{"d_mlp": 1024, "norm": "rmsnorm", "positions": "rope", "attn_scale": 0.125, "bias": "qkv", "parallel_block": false, "init": "normal", "init_std_up": 0.0182, "init_std_down": 0.0, "lr_head": 0.00562, "final_lr_fraction": 0.0, "doc_mask": true}
MLP neurons of a small language model. Each row is named by its layer, matrix (gate and up: input weights) and neuron, and shows model dimensions 192-383. Each number is 128 + 24 x the weight over its row's rms, rounded and kept within 0 to 255. Numbers have three digits each. A neuron's up and down rows have the sign that makes its largest values positive.
Before each neuron's rows, "fires in" lists the words (lower case) most often at its 100 highest values on Wikipedia text that the model never trained on.

fires in: "one", "per", "gumbel"
L2.gate105:094140142099083126113076082147132120130094159143117098129146137145126113143170088122191136106138102152155152142120092088108128079124139123100164144106135135147163094112123112127093134127114146127125147117100083138128123140115113112161101106109098115097133125106142163117159138145127115129077130107148124127122150097147150139137123132070084103116104132167155115091076164160103160115108174112180111097131100099141094152110119128098142111089101135144136122096128103157149131145154132162163129122149128129102135126101090137118157107111147148117123130170095132120084132123128191154
L2.up105:079092131114143141114136097131156136161091090130179111172186120138132150097137074109141124084146145091113105106145100152130090086099166144141119171090118129119147161090146128131133089115114104168131172105145147161147142123132136112127149128121068084111112130138154123141134158143132141126111122094139122122133152082098108126145154122137147137121112105184103097127135138147107093117127158121168144097148164089122100181115131129091118144115105140133133101125156129171140128114143113110103104091135106187112120127145096122163090073136174134127142136118078113154082162099134127106

fires in: "in", "of"
L10.gate34:142102120096113105161083146132116167155100144168109049126110107130152144079147082160183115116176169135117129145142140131091113114167156136134150158129136101144183130099122123097109101109122151132136133181106171099137162137120141134118105084102139135117122152092153146163097116085120134109175110152159149131127150130129169135096140124131142127127130147120130148102133104083133091126115114124154124141145149135149106174126103133130126151133167125142107133126163128112102156105114098119141137088119101066152129127145152095175123121117156128132151154111125140111141130096140132162
L10.up34:131141108154111122127154161151129145147109155150106144122135091124097160165172124120128148117130149097135119137108140116145151148082157105098096138152114174136134163096097117088122133148135178093123127180070120132156114136175151097138113151086108131156114137114137167169154156152134114112154116183103116107126102142146125108098101146122108136098149118166103145128146127099111174145158157099145079151102102125144105175098132126123162153170122119108088076134095140117112124087131106117158158116134161154151152120161151137159133111142108155110133123147091141120114148132141118134

fires in: "than", "to", "like", "as", "of", "from"
L3.gate809:193138154129114113153139136123117097183115112127137168136128127142124118172124086135109128123124155148128095106135151150149151137129136115165117152122128076122146124121133109118133162140162116148133122190141077142150141151130140119126115171168137081169183156127143100163127144134113173143117132131099138121106157151150139076131091136156092154126159114127142090145125155180101090145100126116131119128154087087084150115108131107134144136142092142113137121139149141121096138137133107113134119142143134130131113136135128103167134126156154122149114107107107163135155178117127110138
L3.up809:104139071108121136103139130126081152139153130108131153134123143134093122121107112144127118151157138163092131128117168152169136157102124133135132147170108136157140147151076122156123114131110145134112122137113148135150153118098155160113116136141159084145130104097138102126111158144137104157141135145090085127179128132139131070116127160113122138139143052176107167116106173166127110118099153141135118093114147075160148116118130136137162137110132167184142105154132133119081110082134100165129080143136128140114081099084112123103138116118146141153099108138100183149143126132116093162

fires in: "was", "is", "not", "so", "be"
L8.gate551:134115116130167162140176145121156118105140146145137150178119136161099128123125114134117130125139144117140139148132178095166065146100159142127128146134096132125079111142129113098103133104131109134094081131086111074119136133137114138098134110132123149126141158146134182142151126126130093103149110157123146108134135130154086147104190118149111147137097087115146149147134130149089123177135150127106115144134140121110152162107160128115168091139122145105123126125063149107143120159145135166124140112185108120152139152119153100137117133094144134139185118123106094170150116147132117136
L8.up551:133100108119197087106163105116167109128096154113098108090089128152094150094102090086154163123140138136139119129097123131087102101105163118154106160098110105135112123171146155177124124180119117144126128115165140118139099136145145131108145114136160125112160114130155126139149081105126143139082125181108112115096192165105107104130117175151121152163136116192170126139094108117155131156126101125181104137151126105114114154080128140107130115103086144143094144140128101153101146150132141130107154103107092088159109136097141116142139100116094138097145152134114157152118123118136140145

fires in: "no", "more", "how", "of", "much"
L8.gate969:123104102109160114121142157110177156129113142140109122119166158115116109108130122138149139141194106146119135161142123127121121109134094122083135178149126129131125088176123088127148108158148130127145085103119186127135138138150108098111100133131120124132085133131155159137119136106094138133151129110153130127100134149125132078140144116130133097098126127134089165098070156158150063137170115166152117084103122149132158122111127126136142142136116143121099135153159096129184158088103154118096152116140141079126157119166112124160133122134090130137157139143139135131106155124112130177
L8.up969:072153114106164092111146119106136129134138102155093150156158140190144138123124116131131186135121140114104143126139117107133133143093165112148120097141151156091112141158145121148130121122140129125116127118108152147126154137146129159137088127112121154127133139119115143194151128136120140140121131163125125127107115149121097158105097109126116154115124104136145127131169116130132155111167148158120108131127143126136147150129099126081162072122099129120159109100118124097125110119161102165122135107141168118078167108110112127131116081084112126194110151104143095173099148119111175140

fires in: "in", "of"
L8.gate73:124135135122196116115143157112096093133114084107135113081132084122130127169118132138149141145133137144113107062102098086171116087117124142155116115141168141145146154129099097099115106151114135102114145148111118103141165113126102114110134110094135110132111167139110128121167107116168142138124086127153129165163125172121146164192131099128128139137094137144149129135160158160113117107151148093106090119154119122113119132111126099176148098117155160111161162132123139110129141135126103119147107131161125096161103135166110159129161084125102152113111121133115080131093147110122148106
L8.up73:177149120160088085149120095121114096115165108168079126139149130126149152138149075118137115144157178095086110114100125114159149186129154159096187140159147093138118159155086169103097114130170125093135107171120118134124110170112150102133152107150094128145132109107099079180152099110117087104157123146095118089136116116146108129098106152139124123127138120124102126105174101116156099154144141114140136140122117114154137128170130116120162122156120122096061089118159122171124113118172131102108158154160137126124112128142116141154122121120153150105124122143120148128123135116120130133

fires in: "one", "two", "proctor", "obstacle"
L2.gate425:099108063111117131099178084148162133147124133129174096135100145105068117110150148155153121152174122149111117114168095130087102142144136080128094079137109168135071125091121141141116116145143133155114095158080132087141165144109150146171115141164104156100144136160107146112157173115128110129164158134114145104153122131134132147109110172111135088152143152131120142114143143140138121133115123145137101105075166155121117162116094172150123122145147098110134159145170148110111158137133142113107148074096158127082178148091112182134101111145130135093102120112140160138118138137113158138
L2.up425:108114115184181118157122115126194152146151094136119153148154087139185157110140095152150114104130117149139096121139104130146116114128106113147128127082139117100125157132131136126101146100171137137126107107117138120174162113134173097153113141153154140119147149128123197112112146085114096093111159086138131118108065134132120104141167149107108112107085116115123130134117150168128100089128173150140148142137118089127150128134100126148170135101122141096092116145100198118098135124107115147137109163118103141131102109088137155154061061123128127133099117120096099148184120111131111129

fires in: "for", "to", "throughout", "addition", "of"
L8.gate264:152078135179145173117141171119123120138154175089145106070116107081138135085137142186100141116155140094119164145159162141158114116175124165141121141134138130118148117111137149133136121137171148113150146129148107120121131181141114114153112111127131123123122107121120138127116126132144143106130134111122093124117101106149118152114109135109120105094101147110117078112093135147100155163163117158085158112118144087125144122150145131108173093155103131134158157124116125116132112170118152129106137160132095148153152141157135121165133155139131127138160149106134120086131143101135125137
L8.up264:098160098095092084106135120114149117112078144153140158128151161103104068160155132133104140114130189095115114137080124082059144126142118162179158147159087155120143125127118138104127152138105092141106134127096084109180137106155094149143127177143135156104169171119155124143117174138128153108129092082126130133158181101112148132145113130153148088123118116133125137099101102128108110100115127147123136136103135153142129120141129148162139139104099114134122139130136157130114122130154136132163102104149123121142085162140128127160139117113139105089111142124137137148095159109104140150

fires in: "is", "was", "were", "are", "be", "been"
L12.gate634:135120138131098135152071071119151140090104199152137130094097101109120112133161137133175135115150083140117150120154141126145093122108171101127161175113135117104132132131117138117109149140130099122135117122138123052127105115135178123149100122147130146115121120106139106172122154124107091089160116152105110147129100122150130109102111108130120144139117146123103118137113107120135147158150135119120155134116094130089135173142110152103161094117205137151115103151168164117119111156105141138178129129127093112148107174114152146145147087088108117128131108134132135177159152108117148069
L12.up634:111162100090117136175123089122116150129118094072115166098116132129085094125141160153114179172093096153147150163189113115152112130126130115102112143131134110140082145115152164166122144133101091110128125142161140095158135132127128144124086134131127125133120146115167137119118084154094158155113142060144123119151137108140109132127165132122189117164111125063144130156107170087138124151110084136149135168082065134135123127125110121148098143166123162091115126130096133108157148168103160110120138143157161131110149141110159160108130105126124145101130151091142124165126134122105120143

fires in: "is", "was"
L11.gate1006:104091172158105085148107105141097151133122122157082125129126156172162158163149088149150140149145124118130166141096137159142152146094084110109166126133124150111127149105129123141104119141147105105095119103142128149139128112120158143098111113105089160102108110112124140129159140197116153160163133109088116118147114143165075114121137115159165171129133151145126153146113128137100106147164143120120138154135140116096110170140108110139149108133134126101109113108136148142134152132118152114082142101134174135109112137142099121165148095125152144118108140099145102146136186137107110129
L11.up1006:158120103126136108105093140108124142123076130113104177132088153151111153147117129151138175094116109142101090110125151103108120128106147141126123137114120109185107147106112110113093113140113104153084128160147119111162127175167145167075113134116161105091148155076092123107097165112095173096152117104118171131157140134185131116143121126102145104114165160118159124127087119129082102123163088106090129144075081161126121160102092132099144118128121128096121156104127109164129124130148137104131115080146132117127135152086141093176154111117102135134118136136155161123122146141135163161

fires in: "in"
L10.gate897:170124153109110142157103109097117130149086146129149130077154128122162160148144125059174152113116130133138132086129141166159098108153120072130132132076127098153170141145116107129127135120093179080114115158130145132087128092131148168163127135105132125117113117120143151119125137082092113145104148121137097136127144141097126134138102140122120107110119125141125144128159142144147130120108141112153077132111179132120128120150104097098113128114196175080149110104178112116116117101169125136150146135134109109128116102083159133118129148122130155138134111159098148110093146117135140121
L10.up897:122180116128078124116114122119105133090148139139136146119127118135127074112151095086153119106099113139117132145145122166135123166083103129112124134106152127131148114144089139105090143117119122125167148140125089146166172131121135111170123109102138147138116116147122137146131096125079129206141138157131091137117099120141162141126089109133119148104114113080140142114131131126134145183102148102139106081132095140130126107099158102100113069157113143157126091127124149133103115121088124100164120177118149139142114115128113130119142124153129090124117126149129163119178119115110139166

fires in: "was", "were", "is", "be", "s"
L7.gate245:107137166145110134102146164121142115149128122122115105105133124136116104082157139149155163138123104093093136095087159123105162130107149149163124159159109090127133125112132123150156114127102130098131122093117125114133139092119111142113089101122100145133132137131126122152096190181133115136111129148126159181142099130168121188097127112100146144160128134141124154088140135153096102147126111128098157100143109142128170170158100114124138154133166125101096120108114175183143114144170145125137125098130104144147107105124139141152145149131148183119109100135123128191141103101133140137
L7.up245:139122128190112114155101124119151136197137122090095150095098131134137103123125130132111164150122093103155125129113141076101147144107125125138108132137081146123134114137148117123148137127128121147156136119143137117124103112161132133118117129128120135122167132086166091094111166133126130144149149146097127131189139127139107123147104124135100151126130141088138140147139128151126130104138121101148122142126141118104206095151109106133136125114111159111139128148081140145087118136148160147156154109141117119081135146079103101148151141120109154148149086122168121117116152147153113109

fires in: "the", "first", "s", "last", "of"
L8.gate315:115179111108150162136110101091124132132119127116130164112136167114175097161134108174122121131219173084145111108114111123128162139121148082104153127135098118129090089127142139082183147128087136130122126098097094085101157115159114128096096129167154133118133141113138114101141143126127122131139167168142116081126103159107114140141125111125137122096133138125145101129107138104083118183111111083119132147125129125107101170146159143148155108182118104121100116119127184130145145176137157099117126150123151165156145107109135177148115171141176134096142101158157119103139116116101161095
L8.up315:158153144165150109091116125133169131165090099117115129116122119143108129121138159111145125112130123127111146145107161146155178101152109135141114119134139115105170122146089139117123126123139113122132142139144124173112131127139113138140100121131090133142147083120064149174101117129134124169127118159158163156116161112144138147155086078128108180088185158138128082159164103109111111109100086133169155121127099103142095115063137106181123130074123136137098142113123147121126129132107144129106114113157179137137136128125132142179122102125154158091132147087095128150107083108140156136

fires in: "as", "the", "of", "still"
L7.gate776:168107100140083183106145105110126122119115101134128090085118103106150111124125120145120122132166141083164053106111107098100103140120120097171112121119121144137137095124117113158107150124118138140125116119123119157116073123149083107084123120156156111088141134137144146147176100141106150143155104101098136114114122118079121129140121118110121115136159129114126159121114099186131118154161134131163140104091122130129135163155116123148099120160097114148072118123098157136153118117132176149152143068092117158129173144132168129129125132183134111114153107103134154174108092108092059132
L7.up776:144109143109143129128108119158111139140117117120169115082107160126135142093141150130091146111135113136140137123097110117138109111172155108112127127114088123134112119150121122146116103141137100170101119143179120115093160105162163143128108085144161108114134148105151148171144116099136117127137155105092147134128128114103126118185106093175106143173160158081136135155146154148126130126068149128147211161116098133094170129152178152118087112132114101129117113167159093093165132159128121102156158110126077158116122113113143169108105126105123126130143128108073124130123146113132139111

fires in: "of", "for", "with", "used"
L7.gate314:136121198144167110129102075098120124169092165159132149132112157103163128157112151109140151116115135109149128156149124160129119133148110190133096131130130098140120154150107130130138109103141112170152123117164127157190107112119129139122101127075117074164153125143095085150109132093100122084111108151132094133085110146124125072103135135164132162095136085143116100121139146131159168127119123143104139142123131103164140167119118162095111126110155103113119130144114132100169119124154142139134161101129150119143080096097129143117139129140118110088100125142080122126134103113132124130
L7.up314:101114120107128077110147144095117062164113131112157146146138144126153147137124058115120124134129100104106095161151139164138130127139152173123145138148069161113097159140114127094100151110112111169157115180098145135141160073119120159166119121156161146164136145145099123114147115134132179068131151085171136140137170126141135118174125146115131131079091124098124137124106128102129123113145114141157150190124117132133111117159114131157131161087121152157106091138124096074126116095153199121114117156116172125137102114111153115119164155158152157147156082110140120117101119138140103126

fires in: "the"
L9.gate396:131156195165121134100116113133120140108119126133120142095113155159128106138161131129146166084117112148159127116125106135105123090134124140121169125141129098130142134167072144128114138087112146120149134130165116140100134169121140108151148094155136153142134136139138126118135167109120088159105147116137116125095185096109129137130126080076126090066117154144152099088143142164089113108117131141117197100125117147090124173110145124128151129123084138149121110111137132182121139164125123157108149132160136146144117114139133115072130141146113075104116084115138135112118117141119130165
L9.up396:147134153101087153154132164143123108143084103129107094119136101118164086139159145107165092126146137123143062161144127135115134152091185119118117117163117177115124164110091146157089161079122126089130156144142121177157101117092134134140111137123133128122152119146122203091147132101116134150115123130097143132108121135144121125081144112115101132152118126117142130146110129132098142087137136108071130133142108113125113123171123083123158121102058126118124070126090129148102133123124113124117158119136139143118179167077118122125107104148099107130109121100150153159127122085124102100

fires in: "the", "became", "as", "of"
L9.gate375:131139139141110142142097122154134156147160134107148131161120124132144143111148098196111097120134177102124125117109100153130135125125182101106159145098105048068139120097122120118109085126164127078159160144126121097159167158148125130131133123116162156124118120130172131116109125110178123112098144104119120148093144138154159040122132150155132131156133126138152156111138098125114157160134116117119163144132123145069164110128108129119097161146138119144083129124128090128139116113142127157148154088198108170108128143109146123119126116152144127133144117096137154151154134170121144109
L9.up375:094168142140101097147133150119103140081123120151145104147119135168131065141130137119063143120119141145104128117119120118117123120102063104119148137114114119158143157121140146171113137119130174138107113126150094149117117132126175131138130138146133140131128170124144095148153116100098155131147127146149104119091101135123148167101152150148110162106123105092158129101109142102104077182112156130153133123137112154177137105188115096097107136113137119112153142109122103115115102110138097162126148122071129099118091119150143164110101115085143107112119110161116173121123132093122093157

fires in: "both", "none", "part", "rest"
L3.gate799:166046111161153123120157086120138129126108135157132142114101164092115155107144101130142131113150116185150078135172125111158146127150124116140113133103089160098130128145138177106121121138132138112064133086142104113134136123102139122115122061066154133158112075129138106167111136146116154076116112103112144104118153140125108140143137082121139099143141139155103147126076114175131162097128119144110120123166133165129141137139113149139151136126125127109115120159162104124155099116109120209130141102133107133126142129109121131191104152181102123146156128123153133075116110085147114124
L3.up799:128119116169154155126150131137155117162154150152098117103102142091128118147104092128157082157096119129095079123134143125127129133161132122117107125155115113140166099166149117134153090153161137108114141114148135129105135080141141152119080177080147129122144096175120111133135114151086137104139150127120118087091114128106128125123093149152103121099123162119120157153110137109150192088179089169140122078121151133109131143132099107120157164154104147120164148151149126138116109120099150132161156129151118161123131129170108146169120104132114144183137121141159142100151129147158101131

fires in: "of", "c", "to", "cello", "clay", "curse"
L9.gate758:067141113150098141113126040145125117169120144085122118136139120100154149171151075103142119154150124132124114155150093126083114147129177122083104133113136154091096132177156099109089158108090140111118142143132140137109132114105131138086167098111132118165138105138155101132178119128135170133128148132115132135124113131117119069135135116163134137106138121110093122107158126147184134133150094121098112135158140123101097153132150141158153129116125112132083092123145124122115126143155141134109099137141139162117144078100131110132122099139148131117155112103127128149110135132100123095
L9.up758:139147051098128137099103068113128128139115150130129119142136130106125171135154113113131126107141123128120163124178136114141098111142103130098115114132146118138110118142111147132111151120115100157165112117142136123096113132128097114120134127119116161161115103142124095127120133141119124140133144135140114126102113097142157110139116156167118133114115119144087121131141123154126099112140134142118112137119174143148135119129148145117153166121113076147143079125143160075129100141151157118094146134143164091110135122096110122117140073056133118135133090191133119085125164114141095130

fires in: "that", "which", "who"
L3.gate39:134150171133162117154139135135147145124129140160089140145085090098146127134145137133133118147136094131171159121162128129188165127087098126093116130192135145147107148116147127092140163113111125116140135085086119148091120145093159113133160142130115106134147135073103154130147115139148124133115148124175123157092159116130110100146139099122142134175124088094108151149131138156108101192117121102145126107159125103098117129100098099157097119110121112151124097104150131153083142149105106094159108141124160195137153121131137156099141110138140140133166104162115124124111151093118121140
L3.up39:114116140141085131087107105131126160112104114165107140100077126133154128148120155129119121148118140160149137153147127120136102149143156079132128141149141107085128100132136122092116171131101122124130173103104141122121101098128107126098109100131132167119095144113125116138166114143173146152134115091125160135133085114111094119142092143134128152147137158111113124090108149066134085173131115117095148119114132132120127130114101099073124109068112136110112132124129100124138116127140099095133153156143162191124130139117158124114152135115135120127141138099176142137141117108110131125

fires in: "of", "with", "by", "from", "and", "included"
L8.gate952:116152116114096131133106157113164107134131099144143127112160128121113097147123159107107159154130140134164125147127162102089151124164142138138106156145125088167108121172089128135127173133145171140163137158095132111107110090116129157163121153132117160129115140105202098145119134111162142129106096110086080122097155127136140159136113175177153110135117111136082116153126104119137150119133123099120132150170099145199097134105120135138139140117116128146136106161127123128130081115146137142130137137134099119112111140142153087108153127164188131134124174127122100128165156145103133122
L8.up952:146111157120115135114130138115123115127105131087086113109148179144135117150148130084114111128154110159110178127131098143107112095149148191133119149171178111102076154178156097147093160130106097146120128121122129099119158098096113132124149087094139157136169101090122096097130145123123198134137130143123151128159098115180101125175152138166098112123138106108099099146142127127123101131118130136162125104133117149203123128079128142133103093152094153124099136128102137092158096108107121109109140184107101113161150143099111128091135119098118160151146117134135065150106077153162135150

fires in: "all", "both", "out"
L3.gate501:164147107114133132116129148152118101131121131100122148147145168109122149055179129088129131136152098094145134115110126150110093105088119143178091100152120143113107146116097140126107126168123190139113121112098127134105087118143135123150149127116132165144172138128105134163116139160119105090146141124148081102124141163134132129130129087127140191136112144121116136113107118128121109135125147124109098121159144153091100138135070098200118107070115154115105111138104121113127129118149102130123150111143131145118134156100124155145115134164075165127166118151144100111115142117168155150
L3.up501:107113143150131124143092103115127129144125176156110103160136119147117140155087133144133098147136083151142124147157122083099125114138096131140148108153118116093156107122138113131160166082178127094117080154114106113073139166175159122152143144148141107092133123102096119139113153100168181145097102104147145112121141099154114156122088140141112100121134142141116179087098132146134139119120102138104098114164130128089086115150117160115146091133139134117089142124123122100132095126125124140098097117093123149154117123150108130154154132128147141127147095133148122101121117115080124141

fires in: "to", "and", "with", "for"
L7.gate562:100094154142184121164167154138085095155120107157149158124157148112132092123179120108141168102138107158148137093125118118112166123142120128135141141148141098144113139091147176160127131144171096100098085166149138115107110112141168088118065145105112147121152130146104141145123137124073130115134159104146128113164127148138120113159090096118148114158103155086117167098103119159151164141141173144167135152141139108139110120071187147118170166162144130127179130110132151093137100139089125122148134163131126095145112120161139172164148116152116116094091102129121132121127117148101158132
L7.up562:121136156114166137124156130139150128160112122157132161144163164153165117145130127173128156097192111138162140116135161107075183139148163184153146138147091153145092116115145150143140155106188067135101108143158093094152088105125138126119105153168128105130153118131165136114142141121160086102127132122181146109120117137171131146137096080166119082125121131101162126110126133123149131167095162145115119125171128092151111122135142125166096156154154160149166137158143146115107103138139096098164160125143144103115126125159142153085118103127121154131125126155113149130195118151097126118

fires in: "after", "by", "to"
L3.gate138:112143102163137128136123114106100146133124123153114164121130116140160099137088114135101121147110138136122136130129156098120130103169168163104116122086129114128084104153117165128099177113139132121116138108133101105105078141127134187102089106109156103132110127116135149137139122129132133121126163100050058123111153137138139105099129091124137133100116073148151129100096093155119147159113090141165110115131141155080128151101083130126117125085170135094102174111143144162095101148139149078150085131131132138106141128131090106115134068129145134106110136101146137166111121138129157189
L3.up138:134107104144137079106157120111154135135131155173107152117127143090158137121146096113115100131099123127132137152131123116145136123155143126138118138117113094167100122122147162129093165130142126139085103139156108126099049098172112157104105145128085169123122151140116165140135139128109141098130126151098062137129128102156135111128115124125061126057114123131075133121129171134126156126132150132160096150107183100071158165130116135133101115109130107123145158116118150107058089133146086151156112126148156104114137143170112177100162138119114110108103106136157126162105141099130150134

fires in: "chairman", "president", "as", "head", "of", "director"
L8.gate199:173084147139112117118117112171138169154111123091105147162107116097166113165076126117104151115143080111134131108100099104081156108129096147124167109148123090106150114129122105137075111109095105069123141111161134130137169130143142115183130117120128106139144138088169134148151131109088146083133137140122163130089102102132126124126151117132142167120152137142147119110117128153130136186118127152154117123106129134094172120128095139107136138105147134173101074161130142115167153149131116171140143095129148091130149131123204126145126115155138151078137126101126125132125133130093099094
L8.up199:164096097139133103138112083154133136137137139157146139167134139126107106161122153109133106097146124130093134153118110082136094124142086120128133136140125148131123147092109158136156120143108103096161151149147155147116119096137131107110124109100117147125127112133125165121178097049132198115129112081130138105146150131134149120140117113151115142134138144141118097119128107122145127123110135174143127129135096136133138132184142100097110126120154150157132113153118107091142089118134126131129130090096117104168125143134167131132120139134129094145112116117142073112170127121084139147

fires in: "of", "with", "under", "sport", "on"
L8.gate302:144124119139100097145118105155127171094083086133093141080164102102146118104112096096144119122111090097105108160146164136115145137164166137139112090151118112139107144162099173135116129112122133148133151152126156111140144127110115126114069124095135145146071118100125114141104128136154104094096135136127171137121130151124084153096144099125124128133092136130130126125100137114152138164147090159145119130143100105127152161085097160132144123123122138160096146133119118163132113101120124134120093181154117145143156139129152136160131123140073121073113179093145148148133097118131117168
L8.up302:115138137138174081078178118107161118155076106168116178111164095089102107129141118109132139150137103090133136173124111153108116173111134127108138099110148115122137160161142064150133106152163165076134114182126083121138156103125095152162127147124118131131160192128120119114115135120127109128111147131176101128100108112128129116108120108138125146092135143131143156112178072124113105126113102098117196136140106117135167122063136118125143109161153109172065160120125147157097140157148132137120110139101134096110092144150148140111163120142101129099129115148140137165136141127097119138

fires in: "that", "which", "than"
L3.gate394:141087104130114096106131082108106142121087166119117096107150113107136093107126146142084187117152105125115121134152169110132116149105145084135133122152111103128129127133111140096125161092135108139071118134165149136132129199139128134119110139135107115153121102149147098125173117153176100116142087112131122142113170092118108072138102092104129155130119135134099144150153102148118126119145160134113133103127084149143123067127126098068125113125164103144168098143117123148133128135105107127132127125179172134138145088096163120134109163165137148120111153086121128150114155130087098170
L3.up394:152115123114079115136097139141145092089111119127124153125097122095141077164140159146094148115160100110068151099138166138159115179124116136144113130154134124122108178145141142130174170096097158105107107172127157083101127151113155113141152121128137115107120122123125142147179130121132132126124165093142161134158142124113123098119111119145123176157136122114115122120192113116164077145171143079144130102086096127168093126116104122122154130087106103158131135137149173107176118122093118112113152108150120119127139170147155130085122152103160151139118132085109142101136123093094170119

fires in: "more", "very", "less", "most"
L3.gate69:165116093139137156090114102136147160094112135132130138110128126117141129092087136144187134152186145100117114158128161101131145161144078131159117054150145138135094138135109137126094149109142140115115167172131124134171105144109125111141139111125134124145116161138149145140126141126094131137104104137128128131118143178150092135152101110129137123105103133120161152097129115111162130146064125135153120141114120119146080109107128128126125132113093155099123164112141181132155110146141086148092126094106138127087101145173129118108117149122123122123079132113084132124095109127135072130
L3.up69:153139128162111104122130101105107131100102112116144149141102151155166141113097133140161104156125113118081127160114168098143128142063138095121117102100124193147120142135130120125087134143128140139084142095126132095151121156154128144115151163117139118129108136125154118143133117158149140116097134122107129129160125142123140136124130150075167122158150097177121153140126129133126127128117113133089139130175128123193089124132103101157163127124129146171136116169177175172160105119136127125109148136125123151174140088099115085134106129148074130140100130153105137134094120105105099148

fires in: "more", "much", "very", "rather", "less", "too"
L7.gate684:141122148133209176082140080136128180149115126107109156163138128126126119143088092118141107108161138126132123152129113119143135178096116128113149104103125126163110117128153117117083136091098106152137159137143156174106109077066115107163124149153113076170124124132115174107136154110144138157101115090150120143139119173162154110095109144115130104148136145137166112099088154135121122143150131175124122135125150111140136090116132093136108129130138173123138099170098095111113182132166095129111141124122151155132154162135095115115137090129103135132145143146101108155142128104110121145
L7.up684:124133123144131142144111162143129098104103116143100140163141116136102171143147081104143104133164182152123151093166149158125109146087150091117113155141121137107091129119147117108115160131121107140096106088122180119133104101122152100106156124146111151130150166089133185163121122138097139106123084095127134139178129097117117114141126105109156121172146124143091116144146138156166118136148122091132146137101148171115086165106100173166168117176120110098038117081130132138123113102123104098104106155138146132090115072156131093106135105162123122138145115132126106079148099138175192133

fires in: "was", "is", "as"
L12.gate19:169130105145116106149123074128096116130152144133125135165113090173108121144146118140121135124145106113159104106118121122166195122133112177113175152155151112103144139125138097084130148097122112142144155139122136101122154177116180160116130129134136166133119100145151166118171120160158130111142126126132128116133122104143095135124141157150122137110088146164145149090123141120150128145090128111120099112097127187121165146152126119168141126117120142147141096106164124118135137120142146095151120117153120146138127148133152123119100168148096118109160141139114130141139115121173121144
L12.up19:113099137149120097150126124130170152142120128159117164126113136125099084140116132131089154153085125122120172172112133128066178114094092107136120140126100118140117092121145133112125097115095070166123148121150100115146107108121140124131102177143126110098091128129136127123129156131132153136136152148101123120124144090118120138144111120128144097146138181156094158148112148147135091180141115095146105151134104114132125153108153152123116093148169118170160155139088103109139123140104122153120130152105097095117124101143115147145105114127109108144130135130146126113137109098137161126

fires in: "the", "s"
L11.gate950:150145139153130183166122128085117129135128099147122106167122128122155085128110120120125107140142119138154130098098146099118107091143148122135191067130147122108144155162106137161124142069116140143153131120065095105191124090114129124136119123150161123103122154145125159092114133142140083119118119129135148132129092125144146128105117129152130143103097139131122080123132102113113125185109098158109122104138119119135154156082138139126125102141095137097106157111109140095141068129149094114155171103155140183132126128133161143102137109091104119143114105128150121159123119105127131084
L11.up950:122114140137130142158104124158145132111110158134120087154110110151107124135122127072135137112119135119102139115094111150145138168113100129123126146125160154119165153122125111105083148104106111156103141111174100153137154122128138136158157110123151131158115156128096163138163095140132141115099139141162173123144134176148118078125127144124087101143140144156140166108110134132164174147170113179115143112098121158143122140134127067137106109153074119150126059095139141134102133066135176171131132129135148152078154133140143125140159090102146138081104161089061147090124100136104148122

fires in: "the", "in", "of", "on"
L7.gate711:133101143097095149138145096159152134112112108152189120092172128116131101110115112131130099106114160109118145110172126117090152186136124094139139122126118078127169117119109119130110094154113134130139113136111122081129164120186145114096175141121124087166079159118122158112145105118131119081109104125162117094150129114160118171091121131135095102115127104078119135147151148128123156095096167124182124163126120135090187133156117067115082103113143140090131118157150148167107126151153126137142102121097090126115133159132141124142088110161144114150136111140165124149111155107135148109
L7.up711:132150124130114130144083110112097158116131146132108111145136094107104134141144143165088109118167170129147078131140090125101131110100140129152131125086130137142116154159140140142115106114102115124111113119133120135113148106172162105128127103156122122128107146132122133118181108094115081126139099094122146109090125106134129151122109102116096166110130120110126125133158115105141165090102151150107160075125175136137107097118102106144126107094143126132152099149116082132104138159083131119127098128140161187107073132106136106126146135094113122114113127139090114112109115131166104100